config.toml
num_attention_heads = 6
num_key_value_heads = 6
intermediate_size = 3072
norm_place = "pre"
qk_norm = false
tie_word_embeddings = false
parallel_block = false
init_std_down = 0.0339
learning_rate = 0.00663
schedule = "wsd"
final_lr_fraction = 0.0
MLP neurons of a small language model. Each row is named by its layer, matrix (gate and up: input weights) and neuron, and shows model dimensions 272-463. Each number is 128 + 32 x the weight over its row's rms, rounded and kept within 0 to 255. Numbers have three digits each. A neuron's up and down rows have the sign that makes its largest values positive.
After each neuron's rows, "fires on" lists the tokens most often at its 100 highest values on Wikipedia text that the model never trained on.

L3.gate229:098137139109109125147103049161136170089112107157148086151098175148134170157060131072129102170123104185142062126172085193186138090088199108105062077119141122124113156162098054146122154145154109118102120129139140109149135104131113198100126138128105143123119143133096133092158163103138187108113158126115067162161142102106045151096143141129198136159166110172136098195192134110152112128101122098130102179087144118147114137116088129104144157122131098146156086109085121166073125128104115139087188107119100101165129108139141153175116097173161116131163092161012106128166106189135176109
L3.up229:115155125129141081066155099114093159095158117125101110131181184090098113134126164153120170150114177126086073095080159218155144126104155141091109113150149170127149124081098168121196143144120081132097148135161098115088151139121087151152142153143125139108134170131078077107058149133141105102147080128202146160159126086155123111107163137126078198162153174134122149178162147098134156126084168144082163110132147117108119172145131147127067164149179166084155153045104096147159162154085158127133115097131140130206136118146190178123158128104153140170138102173141121147148126099143138155
fires on: " of", " de", ":", "\n", "ular"

L3.gate367:150202092121163093110115152131112080066121100163063177177082150177048014150101148126160186223172134158135131114072094141048129158126171108126128132164144130133110084122159129069142186071205158124142121151109125112165116047215161182080136147133138151170163128133104126109082153151153120140120148141158146159129124083123102139140115148092076182089085092112141137094119147112115102139140126147118107171178124165157125126127109178174140147073127109149101174110151145097095091172134194108079169091123165099108128121125172161098149170120099123122127146132147104171106164107082084133
L3.up367:151180104106124101096095094115126075098107100115117097112112145132069091134164150069134168192179143144149117127059139148119142131139114189102175118113193145109113098069167143074147187097192116132147130108127092102112163076152151111082194145112157137112115128103141159085085124113154129161160145096164134121144143086066111100131106117132106181100081098162125210172112170135115138130115104133156101155187086180166077092112096148104115168125115145177098171152177165134143141172156131158128135153094202121160098173139141123123168091065107169169134209150166121203129144179125134132
fires on: "and", " Cand"

L3.gate2170:133145092086146150134111174062121078152109153117078135117139098147122129147156111083146103144122086095048122171151172176076141111107138106132159103188096067126074087152190112151079077122152110091108103164098177132166149103115109136134135126100109119113108110139154127193113106144080110138090128141088141176141132154155153142172151061139154078098144116088115122053101182165141131187091117105123129112139138119152126166096089179075134201149107128159138165135153145096151102127140107113194127143116098113098143162136160150183158059129118086162164087103167132084164128108078175124
L3.up2170:104123059115174079131141122106132110096100151168117094157126127173164158134141079119142095075140108134108150119086106156106148142107118150108180111114103095094069135069107156161092163142092129083088126189168157053130112126127167166157152132131128130151131149165144102188105080093116065152085153132127160106125136194201143221130124099093118057132132134093143173115140142084129143120207097164113123058097075108141108138029188131140163132072156120196076082153161119171120110168145188114111137115082117083125142133119139127111147119122151092143109177149157152122110126178153105164
fires on: "f", "le", "ff", "ft", " to", "j"

L3.gate3048:137126096158108079123080123151157158125186139154125168088161040105163109166218198140105141164146102133123149109162127081151103166170127112158136122137139133124100123118114121085158101147124100173105152206117160106146077162161153118133145160118141128163131093132139103080143180131127146169105109106065140147137143184157126120150103121169078133053059170153143081145072114197142143136177145148096136192189124094154144147124079124114121106164085146146118081072107175067141120121129098139139085098161099145140125021137138147157161166105106070077152124126153142060132165067081164098
L3.up3048:060112146164147058135088177125176127098133111158170128114099142147181117142163138128117143104124140131124152075176159097150094120072141104148130166169123147161204126191073166137077116112065106199117178082185152102095133166144160149121091086107117130103157156151183142116113128084092118108135127078023043128186136126161162085142075120121105201111096150170129121130127121065023137131162085120108124181164159088110118195106127150104088136141162112160135104132107121102146064122072151116098161102087136176159175066119085145064128120115136088144149116107111120191164182095134113088
fires on: " |", ":", "ub", " sl", " means", " season"

L3.gate632:103072101106158111143131075131085172151145118114170168119141130167125129083104138163092135070174097159164081182127115151132134113111112120118096146075097083123099161183120138122067161104137133138120172103134118157116084081097109121138147129114082130129137106156119122181141133063126075065048093125124091083097120150118127131135109150106127121154094105152065145106139076080146096180090126092127110161107070125160132194133093173125130165141140133074178061150128106127140104118149151122142154117178121110126145125091176198124129115169137093157129113154128193158145100147177110063
L3.up632:119138154130139203101123126099132104121159118079095136105123129145104054112113163130122143119109141122133127168087170103125130106113073101147143122083109141067088114110117122068145117147107132120124110087091170137085122146074097148174133110086123110092122163134139122139193129151149114115090157114131125097137155168186078100130141078138100131101100113145134097130159147107151115158117164116110170108147166161103072121146142137090097120152188180115106179076169114091167129084032110134094145193075169108160097144156150183154135114076160127164133093115148094202161121147092094107
fires on: "g", "ol", ":", "bl", " history", " of"

L3.gate690:077168128177119071159097079125125107155172155150192075124104138166096038077117149205143122116164119141155094171137141118074214152151111092130121134168127166126139119067116174148067169103152111171162168157113164158101113150108142125117108118118108157129090148116112183112151165174180147095110168155146146129141135139170117116102101113164137216106131144124085127056152189093121127120101089151109135151139167125178175124096131114156140118147166148129158123146123212130087096076155127101177071107125168109128153111090130158137095116166070123081229140134055138112135077084174139080
L3.up690:118111182107083120076094131095126099112085172154120105060177146089121131086166124116157129167160142145125144151108087153132115146128075121111132194174096122135077118165106125078099152126071132198128163149147089126119126144112164118158104113207156121169160138130144237144170044126135166091147146165135221119124116157107128137108079132139186095133133136170120133096152109098152150210072093179133089193111131137120106158148065143139117139109125193121136062085121143103154116132120146172122157109114136040122118133156108180124136070159086170102153163079106119109138226183138165198
fires on: " he", "j", "M", " /", "J", "ist"

L3.gate1668:130095045168112170064110068135132108131112120114134127169144129136134155133162118087139120144075123145145131083151117110092133123112165153101123138136132122078152131137156087150102142110115155137119112219195091058139083176120140048094139141133137126110155122085113102077108092108102133140148158153097124083120126113104097168111103140140168125120093153136098115106126121149140077128119169122131138081180095124103109144114088107107180104151151099150155117141079193142137081168103131150141113119134120119120112095081104083132123118135137136127101115162135037121124198145182110193
L3.up1668:114096176111139162155125130137132120155149121173140128147095137122092107154160147127090167132147120062153132180147097138110177131158150114135158114146130132159136112166165107072122112060093094135142160109114097111094103138146121068139169099123159131122182085122136112061161105131123133106128130171117113079145140081110074139131178137124175151111149123194125190128187113113140129101146109061139118125088145120161151173164047070122118155128212154091083164160138109073100064124155113106115103159192047144123154081094132107148132134082135090082152150104102175084150166110141144200
fires on: "us", "ris", "ua", "ata", "ul"

L3.gate1659:165119104139080076154107120102128075096137136109165160166140112131131135175099170128128143167105127092079141118111145134065126135137139149140101120116142128125148150192155110131115119098137145191146171122075098085128135127153080062148128138169110133064137097107101142112143126174082152112127086119127097151176039141119126081110082137090047171100131150154110188151132154126147152090197175117091125125121104091123137139111155108112066159094118117084164185123138130130097106094144134144118131105120117091152094151191100124112108115138135116096099131103121118126134116131120110166
L3.up1659:162116190164175078149111108155114114141091152114164130129161105131148121155144105163113075149132110120054081198106107128144140096140152128150131083155072104160127162153149074162171150124076098066159124135138120157119139135147129162132119183113099180126137138162101133146143069095152146083112132084176142076175135150123158160099139094128131129072167085139139148151119128102159136135169137161147129132108139160117156105143165155101115111131138096119139183107167079140149174159132115092115116134133140160194097112151127168087143148134166143168163131133131101131122129154088137137
fires on: " long", " short", " length", "r", "j", " Long"

L3.gate1522:151137127114162099135164149136136167167075157125163163066170128114090134166148124174106111079158154188149068156085095104133105139055155129125092112067124146112121111094083140099154132076116112141082180125123069125203043127114065093160190118139142124113164133134144112150148146106163170120140100144120050088142094121163090191154147120139150107201168160145181107101148144138112130075144097155164166149132105119150148103116142128116168164060124109113125186122130136160174098168124143129090171118159152117148175141059119124149167139155159104079117083146100168171203118115126166144
L3.up1522:159079132148083166130111148137117172162120135111094136091111144121143144157121074164121120112170150054156078064158163104156117115159093093116130072109121129143106133092088141105122130088164098131127126109129088093101119144100123157149095185150172127101084108153130073128134135160145128094155139176153181096125140101127137080095123101102197106157139139176140092145174124114176139120062080130198218176072124091135121097135194116119128102134163089080128106137121131176143099150199112135094113093109138109124133117111127130134099088161120148115089145176166226102135048148165165081
fires on: "th", " for", "–", "ical", "aged", " to"

L3.gate1020:108101100130165176125123115126120084138193065179099111166088112122155128121089157131148171096069140094094194143132140133061147165133148110140129127069087146172093129137131171138136105084098156161066113100088125154148145103124098195089126144164131202131115143133096135165091191126162141081070157075127090151139107114161046127159139142162168091134131108143141137107172133171103157119147136145146103107096143097113124089095084121063211189095120103162186099086113141151128110061178067110075161124096078143173195112142114138173113070158145112137143149136179102081136163165194115153
L3.up1020:118119093096172188109135176188089069057162164077125146116101155173112142177150160137163149153124098130120117111134096186161120144176112177154102050095147125141116147092180093085152107155157155130115123069115090109153082109113131113196061180088096141131199092105193094110140162173129127105108101120102144058070128190153107120109150131135044179129124181041112129154107085158173147086145099087145191180155205100162121130067120111170116113084162102138101126111060156165124150123096113135120076106127136130075136159095122080122078076124066164126069087087109140156138073084094098147
fires on: " end", "on", "end", "Don"

L3.gate243:122093118096148159119070175138127113087179178081128100132117164115124135147143123100138123116182118168123123108214150156097056147156132156084137088121094137172121161152175155137090178086134141129154099184120096090149112193117158073151091116158157106112142127136081141132205149134100144172161130069090142129139090172094104168118110153168087172163169150127163075099074089127096127166114120112104086122102137153158178092130071158151087181126109127097099194111091123091129122163084115118114106086121091142114121071133130121093131129121149102146133108146083145091107123052106062192
L3.up243:136130189126138156162068139182134195147144116072196104094148161101173150080099134134067106117157109187073137092117148110140154103230068153165129108170138128084166193113119130115130125129156105130151075102127093114143117124167155110108083101130150107135083130133142138113151116118125173111123121104161144139088158142103105120114107092186148215134096143125120138065129142112161184179174141146127064161109119092069147084104059176181157151149146101093110151093145176109155152111063128102189126124088107123154112112129166117140113127134205149100105137057092149149155124104178127163
fires on: " per", "per", " every", " Per", "-", " |"

L3.gate1600:155159112151176169127145141150119118141092136095134111164145121180127119104133125119095070175139122127141135160139134143113120137171163125139157149131069147165145083111099155118057176141109180158164137130153216112138073148217135109137111155111132130112167112113137124118153147113117101126146123175140141141119078191134091180127096056178146144079102112127091146134087099144147172134137113118126084152155148079120119098132090119103071148088125108189095092136183153101104131100087107083061100115126063103100123093111222130137144124149099102154086091077103141156094086108156158127
L3.up1600:089161162122117094092112135135146155096157158101159148145143153117108155097098109160169119150153120143094049159117113135123136167084170184138138132142069178207202132094112136095119091112118185110083054094144121164053128129095147115122100166099110150150132129143101095124124149128083126105125163155140088174190143142100152126126164125176097095139136065074147221128162164115131105129173144140115153147173137156095129169151100117099153105135151115115181141193117095160118140063139140138091131130091140094107141109161129177091128070143165128108125067162115148157129101203131148140
fires on: ";", " part", "art", "part", " |", "ear"

L3.gate1882:139163146067159081186174161176062144172081144139116165131051131141174118116151142175138144118141127097145129110134176109127118123143205133123127163082113087110151098163071132133123171101153119179096147159068127108142122134218114062142147137189114157058073127130134118086095217095151112143131115080129173155128120106135106114128133076148072138172092192109084094128125118099095135130136122114090139128110166120161100113106112163092077165101077102124123117096109121137158145076139110111154108129153102142109120154162120125113116087202144116108089154140151196160140076084102146061
L3.up1882:131114186173137126130136135128149091130083164175156152083128145117145110147192130132215180141122127112057142088153117158039149134216106118111104077160099151158090134201122162142117166119115122097125145107102100121145115111114109138139212108106100164140111180098143169120120157160092094111130170108215103158091197106136111094130137106133130148132092164140185090184141139143136129139121158131106185100098199176128138117142148099117180122170109142139110157164157156110124132129074155145163183015129178143141106131081156140109190132147119119134094129115123145154089090192170102140
fires on: " |", "\n", " Length", "-", " 200", " of"

L3.gate3061:093140130085145069121142107159075153082124126076099142175141145153158091118111172152152124123089065141089141156086121150142164113124129123092159152134104099128133170145153091175123163168108161113128095126098154119157121148145127115180202162150169129073105101187102132116116185107147117137136086131131168071190117121161112131147095130143152093158110094110077114162066093168062078114091169118122094194091169153072191076185129162131165098146134117132149174107137211124172118167098159118139086130144115093105100161104140176097121165135090093123144154110132121083157109137055128107
L3.up3061:107132114188133124162107115117145125163202144139183124155159165143179140142176107138142114114095072099097176133132134099112140045119100124134104059109150201125145096094149137161077153011124111108151096126118162119163125135155145121074117110111169097076100110125123145138152095172177107164128108133150178165137137153092117104088120150112107126115100128106086091119210130137140115140143123146122051184119177161076168082198115178187121161139136154167106112110132146097189149162115115135068108083116112109064178136156120139171087140144124164153114168126157147123166118157150148153
fires on: " United", " |", "-", ".", ":"

L3.gate978:085148112107084092138122050114109077134106129072118088167122147114144154109142163120147081186084101145074133117126167143136185146122120143119077074095160071097114157185092126168111111120149141117116084100085136149106106114140155131106158175122073168154101124127110092129090182125129098107126158135118098131118127039177095110150190119126095108138122135105076081142167128096111161103173069104111159153114105140121069155079127141115164156197150111120091121199127160136097110104114160159110131147096132109102108129170122140142149123123139164176107094081139134100139188111120058122
L3.up978:092111094087106097137162130105179133046078126157156056129134096150096111108146143140132135113133093156141146122114127130194184119079112092134128089105149149139105137076152090113079130148184105125113110149175138139109132156105134117158093158177108162070167067111171154147094108083085094150121162150146159170118092063195165092170166106090104189138153180096120101162135183093110121132157143107159175157203088111108180141126142170136109102172112094142108101099104165148113190100110115124092130174160151164099093179082175113103088140143134125104147153191161148130157122089078176136
fires on: " of", " Website", " f", ":", " t", " www"

L3.gate680:180076134114128126130152096167138148155082075119056149114110140119099092135116146154113085099122136090114167173152096123075120083133116098101090145097137120144128156109108072120118139076145111153070138192141113116149152129222160148136177156143181074124147116202106112129078118144084128077138053122097168146102132098087132167145116113153057065162115158162105147210110078130168181168162153155118081160051144091131090046152164160070171123119115144096111213084109145110109115191139187088131143107106168102075146153137110129154143075140181100109078144100112164186120104117110112074
L3.up680:121123199076107116142137109144069094151108151199166152075164178114154122056151150125169099150080120060107077129149116078118166123071169169160128135126169118097131138165098163077145099159159149099090140069122104144181132115148198161138118077099129152127094109094130111160099139109122132108104118144188127224135074157127115136151127120129166121097108120153098075125102128100103118166093073158104146160143160093088157095155158095167146122152136067169154085190104170140115107120156139088108114175142112170093136178106117115135122076154173067127084085097100112152134126156183184170
fires on: "st", "ö", "el", "ly", "h", "58"

L3.gate2431:080106145128121116140127162148203213159158154118154141088121079082130147129117181159093164146166180147103117099176168178134175159140137193126080078110105125146165139129091102155141161121128112136183107129095081155145157125089092104117129116117145137092147122129097125084114158126163135121093152146173081170102138112157082099139148147161173125126127145127126078122100159084148111111125133122119130162142160144142068145184170165042175146149114181095158113084170090115118115056127134082159145093156154134075115128074134170177081136145138152125157103109102113102142134210147110115
L3.up2431:127126154103066103096122094109133115076148146174135101089186112142133128066151125160131147088133144142121115159095156145057091092096093124189084086083107139155136153137106115119203122090157094131125112107130135173144150141128136114093105082162094106151123172124107087105116175125104104137115099136166074110149111062153153166084115112114193168052110097168115172153178172081129154119106088097158141079169118154102160194096073117166073151128094150151125141094164153163088127108112143142168180153128148121095127097110086214116106122153202118091159141155130086176167161132159101182
fires on: "-", " of", " in", "=="

L3.gate1664:179150097225081137081120118128139135126078089145146182155131121113082135159082190187082123127150096143133078109158102153146145073162198126144096109072079123119181109123166133166091172107131128138142150107128073069152079144178130075136135098090081117158119125176139138093130056104123173139082163130126183133117131126118143138101103081144156131148145118149189123048138190135116108140123118088109136196122016126133135165102133097145147144106131133177133116104141128168155148115138138083135157156087152146115195099093174099113101101114128149061086125081149146178101146142143102112
L3.up1664:122095083154139125142125112128123160135142102149133095125126081117124105143173056163145147147086123128097150139158111141105187113142103130124088150150153103162090157085128147141113119148153118124137087095066116164122119088120126192103104118075130084058127107118096147131147155104118185174103146102104103174180120144108147146116141211114140140137121130162128107168140136126101130117162144103147108144147102101173109146076170101154116153126190106158151139152080088151117155143105054177059107167107105160132101172104074167145188158155089142127174092116087119117095153162184108170
fires on: "as", "am", "is", "ou", " s", "ay"

L3.gate1653:157157129142168154084041155133113151106169065121139127066102093103086167114116135107143116142079064068137158112158110151069148068122152119157141112124129143060126134080176148072119108069132146104097130102213134109120163169113140161168085170139153140124127074152164047109141087168164154134190113086152099124159092099164123106162087151112152102133094177114174139060073100149161150177112161143147097120104115119165097092057085182109183117106153097118091151162097133114204084102116135121122156139102120107094142119115146134144096079100161109150086142163189209097081151073118156125
L3.up1653:113127138092159163128072140084120117105174067088200121132134128103112154163178124125141124102086116120139147103116157154116175086130161107107137104139146183114133120151123169074138113097143167089110079117167119148167107138134148158159093114139105143155113089148123043133141125109104089153175116060138055132150149101181091090104101128074101118168090156150148101132093084122147100148148109109126100163095066136159126132082125203133130111077117148108162134118146154169147126115109096142098141090175092078175167101139175096202096156111139102120109151086164095081092130075156156122
fires on: " |", "-", "ir", "\n", "iv"

L3.gate2992:109149133085149111157114145150139096154117085116148174117151120114164174120132152125094119103120089165137132138113130092100108089165155131139125149139110138130163091094165066064116147166123106157113168128168131067146084210109122090154130126128115102093113183124134150120146182127149150094014095176166088161146067162147119093177097129136101106125109065153121060098114133111097104070124128145119141083183040104088148184149151096101154114111110101161168156119161167071125127088115134119134217127166115158158138075142156133163117111091109118109153070042162152124136179106100152173
L3.up2992:098129133142112045113097148152170133126095119096137091130098130136155089150142149147112103122116122112102161054167129170156114053111106096127124138099148064111195177149116069165116117093113111138133135114077139071116117153162145077079026119136141115148155148150101112166125182151191164173125155135080155179057181109159092131086110131121143127164117139135133171129123123129146152135130174090133140148068109134109133079022139141094159151125096104179143085110173080155120145184046155124115118089089092137112121079075128068154155142113102060104156153158167092148139150104135141117
fires on: " and", " played", " &", ";", " character", " of"

L3.gate497:135088147145148114129114164181150168091140113157109127150121120148167135119137109077116137205163106123093099114170108193085180129086161094125144105099094089142163124140142133109095154096101135151147093146153189056077135060114115138063170177070185138122131119091070138110124064103130160084187094136116133157138139141095124166130084134190128073199144137097125177150100128138127110154130137136180092132101129071152095127092140062148137144078134082084169117116093129122134162163102080082123110115093095096118114110140147113182104058166143187098117156099170115059119135135108132133
L3.up497:161119110120186096125136109139149145154146164190116123137116150126098182151100145079138160154179126119107117113144148116107161130069139097140132108102144101102157132109118104103116110172117137104102116178150172132108144111116142170142081165101157103126132122114094110059147039094133163135178104155170128131113112126156111109124079088178157060104175143130162108129078067123148139131188122135139110089130204135154112128178142102125075105099163088144125193151134179134171107137165157124150147083100084124091107148109124115174169093133133141097152146133156083074163127200084109100
fires on: "\n", " |"

L3.gate1751:159139111124087083159142151140135105144078135143124177115149098152168175110156109181114129112133120109160106120127155169116174070157166125160101123097149135153163079122134148118039162128161154154154093110086083131126121101124114075100098084139130149165107124135129177108151143112108084174154210089121105107146206113121130131114078129160161145140138111149097144070112138100114037044197110124166097187117135112140090112167180087127121123136149099115171121093138125148096205123152065064168087103086081101073185114163127096204121071205133148070142157121112134156132128087100088098
L3.up1751:083120145119064121150121133075143119115068160099152061086047142121100128139092133128172101164149151160095122087153165125166133145102093161125036090124147156125130165183112145088078113100126140095160089048142135160202133163129121143133107141073105141096118102150115091109143144164132169123167120180100077142133164175107102153122060102121145107157131142106164112193180150130086147129175107144186094158129085099146159121080169187136150107153147079098122103097135223086148130185127150122121103097150122130129138145099120143172132108108094152091192154129119093122125120137105100119
fires on: "F", "l", "h", "f", "el", "m"

L3.gate2666:080140120111144125070128102159125155144121135091116087134129083146147131147149152104173142116105062111183102088138147126155119050108128160080139116186133148132131140076126104095130157144160139096140194127137115115127129102095148098126117122161137078107126118155132103082180194171152154080093092130125135119120125179158157086092115107150194064143073135092143135129183111081109116125020135109068101085073110153133133122109158150190160101177117127085102046135128142174133132115113128101119154105068075121086118146182153149091109102120130157125109131145171199041109128163127125100
L3.up2666:123126123117136125080088170207095130031178092109133129100210117118144099094131139151163137152126152097154136142119167146134118150173151149157163124085148138073158116138126190112156130153119107171142108180171147099101131178114189101057099057102133110098096045146137094112150183154139163105159147131153207135153134127110106121130136074168112129139146124140108142105076172160139129116159201128098113132102103128166096159110144171145068174085146150117158084132134139119108172122210132064083105096149119062098193069151125089110148085114120130127088143181138174181119158141134122114
fires on: "'", "on", "ang", "ant", "et", "ire"

L3.gate2555:102133087167158136154115134110065101120115113134121142151155158153139128090088144151116143128120062153157114158103118142090135136125211133126084135076137132108137077140115163158128083140181141136118107083116150164140073100114125162134073194129176097132069121115141175144148111109156117128076141090092105135149159127144102164077080142157080186165104105148113123113163163110070135090172117132118090167174166167135153152137182136119180115081122097174139183135121163093143048144164144113124148101094168161141086133093114150161159123141075089101212123098067090113124095143096109088
L3.up2555:107194137139111158134172166160165123172124100088106134095090138185098132132127134086131095088138079146139130124135194197144107092201153173109119133155129091126117149143132139092130207056118115169156130120105174133175101085152142180102142165140125159148125096159102075145144107203166093164152107136120096084102151166167089114167156099112147126102200152091101093164144184116135161189146149130101140148164112136142056138141216128137102134187130077144067132113046195140082138140114089080128111169079193098079163133009167153145131134139156149144143117082135162201170075142097125084
fires on: " play", "or", " played", "-", "and", "s"

L3.gate1809:164161149111142088125180080193113187085137183112145189169141076126176193080080140082112119125132113153119087167141137157071118127150118103116070102078102117127165103164041117181124127121078074126136124084089153135134136074174129136127164087172120078113129140121163188101115131127140139072076134125147144189129116085128124122149169118141154107153125142127091136110158146112151086121129102150171080081090122144150111134196177149082154130110150140071148186068140098104135128148100141098134053129161093065083170105177121192138146133175136078100133082167176175192151137110147080108
L3.up1809:105135107087101117129159139126136173161137080158089163091111120132150167117108133076132164083156093125122134104198126204063125091126136117118097103134142146134139074113104157165179090103159147181121139102139140090158133120115161140123136130137106229131113166081080120133109180126077120123130149162114113148151161109151128129111140092087170138114134181139131156124137189140173105172131130107151114078092144115133094095080119142175125100083161161082106150093151191124126150175226154146170121114117139151174107146101141140159140133155142105095128150116074182166152111146134132147
fires on: " of", "ic", "-", "'", " Olympic", "'s"

L3.gate1054:125155067114117115095158109082118097074190102204133146125144063129165143138061146096094201118139138082151092091125117134096139153187135167151121090128124093172076072134141126056119139175145112091064138159136080149128154181182119144096123109104158099106095095134193102076098161093133120080152188153097190119172133116187142083213129160150096072112049152203164107093071124162117072136156121130113059120155036156150067137161119145122113153072087133128169161057097083180143139098128135165134114124133169064121099098121103142103102119157133134084117081129166115111078152112109126156
L3.up1054:136102194078174121131123086094146105092178138091127070116113153173088140141167156132206125153079135041096193157105146082170133058141122119126106220124137119107054045077113114138070131097168148131137063113156165139088174135128097157133114128187083113148131137224125134098118117100112177143118051141120115117132131135125110145138156140153105181145148155167159077151191091124206143101141114137117141152175132126144058150095080190078109099166133137125131171159070069128134124097135152150068194138124104125155091111103163123104133148125162099108197105220107101120098147120090154110
fires on: " |", "it", " T"

L3.gate460:164172113164118159103128100163063070133146132158131131148156121110170157149132185101142125166140127171135178123120144133097111138113130088118083111171137081131138169126101085076155128180077115123085175186148120067163168131190169050102165139096128130127142099148132122156112148142109114150081122086114154083149112121215129108165139137184115130146067116128113079065128129111139133203119098164084141033153087089152158132113128124174152110144140135090218092147127192087129127088119108137211102115117146155128155147089183157120160096088097086064129101115156131091104201079087134130
L3.up460:174140140134170131084097150142086118134069202167156112099104127144133092089103138126097125186174148182137138116153111095154117123134160088079161087096112061124111112092113124097141215167079066151087095119085090070132097149096138058171224095141143155143139134097152115146134182108149134139131096083161130162078174054149087137074128132105141115105142139080144104178166118154164183140158152130103112107144135107117181146129134087100090150115110160088058158122118114088215102118119114179131157144127127169082148128088094146096134075090145146126128172178100139182171155144190117127
fires on: " of", " from", "ts", " and", "th", "age"

L3.gate433:166102143142065171159122119178098108130131118096123147136122176131120086124087109135117165113128110181166147204123110133110135115068144157136152141152135105108155093143166109086137126065120121107086222131124077117086061149094162153127108124076085050130116118129135158191147111114066156122105162155139091077159155154117088149128163064071151159079105123090081129063137165189093101176114144086166212150147086144109116148136033082129074189150152176073095127124145180132139106161107153141120134152110109100076180067100154152098127125088089165103130150127112163123118126086093096094
L3.up433:146121136101099112130111156070102085095169132099165121159106104090181117097112185052121114120092096133119148198129103105129115174115122113127167113162121141067114174099147093079168156100088104031169144123138086171100101119091137105099107140119128147128126178100160149136139154122141155112163098097146172135118141083121188151202090129094214168122133083189084115113122157126106115153109121104147181121091134110120120150123083131223163179142174165027119121141129147071099138165158100158124137138184123167144091143126138108108204115078146094156105101084133125138167089103118089168
fires on: "ris", " Der", " &", ".)", ")", "ata"

L3.gate309:106119065161118140078096091172148107117115139086114174109097133169097054094095154108124087134148117041095147141198121094100103121091177127144152070117126140122173144123168116157147104153165113123102122130144079145106108166132135173101143080068101152096107142122142124088174139144084186129200128140076093158163092113118079100118098177138149100098112201145104168080157138149074111186138140150185182134178117118212157123091100075109114178130173119138156119164090141126096104088131170114072126106073144107125091146152109188151146126162161132178144089100114164165140169107077144140
L3.up309:167135105161104110122126116168143172105102129130082107184130145142187151046162140148074075132130099059127123164143073093143121145141130116110123119188126175156120137127114154178117096122089136122075134103082147084200152147165176114135131124142122129135068068185109140133137074125080123143113087113140122133124119132159119173115148098141143138116074126102081142104190170147121122169110095151136094188146095084091146159101179160179148134096166153147146101147137111134097177077080161126088172141120140209174166157096140100172112119106135054135117085143152110187098153193179071138
fires on: " is", " was", " a"

L3.gate2417:072089133171089151042168152153070075136104152178136080146173111108065107177168099134111164136107129092114121110070141105130063128114123157095114139144148118169082067145154135111106140103095122110122119159183087132108136207120152158102149081093157057151185153153167171105169140157077095130186102136094121159153106152111081167165065171201132111113112132141104110116207146147120124152121160181172123112120134085175184103138095156133130145123101131128101121106152116134108035114070176168141132140100125116097206090141147075127119110138097131092140128112148213090085178146142106193
L3.up2417:118116142117102130092145151118088122136161117177137081135187134118095118162184126103192098175179117114145130112130173073160148115110109145125124128128100142115083198131124122174120144171152127168149119154140090103090086116209147145146153124105095107124149184125092108085152111151082116133167112118147170163116176207118120133167157176104076139094158117083148122097168094096141128100127174160162126080122169119156136105127146140105123093152082154101147073115113071122110072093177189142190130069136133131142143113102150138085111163154099174138127105143146172106115133162158151126
fires on: " |", ",", "at", ":", "ary", "."

L3.gate167:108065118075100117118125180158102116095089160164081153123151140159136136146132034136104105173078124107116131087127134146139117140135111135108159165111088070064196129101139113140142133152132178106131139159136098152167167044165126183145050109115148086119162159158097056177078135156161172075142151176125128146144110179124124098132105137180116128167106060151074138147144108117081101044145164148166156103119106079156129113140081180139122078178142122121158131134126146073103178121100082087136168133063081085097161138119175086158093105092131131161129112114128153095154146166114143143
L3.up167:140160114113083124092114100103121197127130126094119146153160135158144118159138148130190118121077169125121113084142135180110163084130145149093097105176130092096139099220113067114073147128088131145162126165113185122106159110101096101146140152109211133119177076087168198072165092162126198144152186092113144125081111145083097136025122121051148090143111073153067141069200135055143117167132082151155138148148185207119115127161153112148137095085149119119106122100131096108166086170126114151108145087112071086109153131103140130126169130112105117131124129141179083144132105156181123136
fires on: "\n", " a", "Biography", " career"

L3.gate2594:117154143110117147118073097177118134113128111102099160151146122144131079126124138140060086144115079135111131112131092174127166136146129127125115201075073093081191110085133139140087184181188089118123169153119074081071164131187086123103152102126116136193125112170098196094067105164116105137148161094161174154111153122176115138161117136174186154143103133188117150110111151096149129141094197153120187154142119143145079097090175135142169101143200158058126128127092156112134125151145117098081116151101068099118127109115173080138098059164116155110135076122102181149110105124148172112
L3.up2594:127115128111153166084110142133123093112059108117115093111109147080139181156112131163160084168151160165160134089127153124131112152139142163161101086139128108119090186101127157100139090084134184117168165090137097104123108175100113109169111157181104145164105092170100074125115121178147091119091156139166120164163105112131138144108160114182157154126153157123112092146194118144165124129089120177124102077073093113044118151150101090150166101176102102111093105120067177117107137108018086144129110149138065109193107176157137142119099157142134093155167120157140128163193174117150158223
fires on: "j", " j", " K", " r", " |", "J"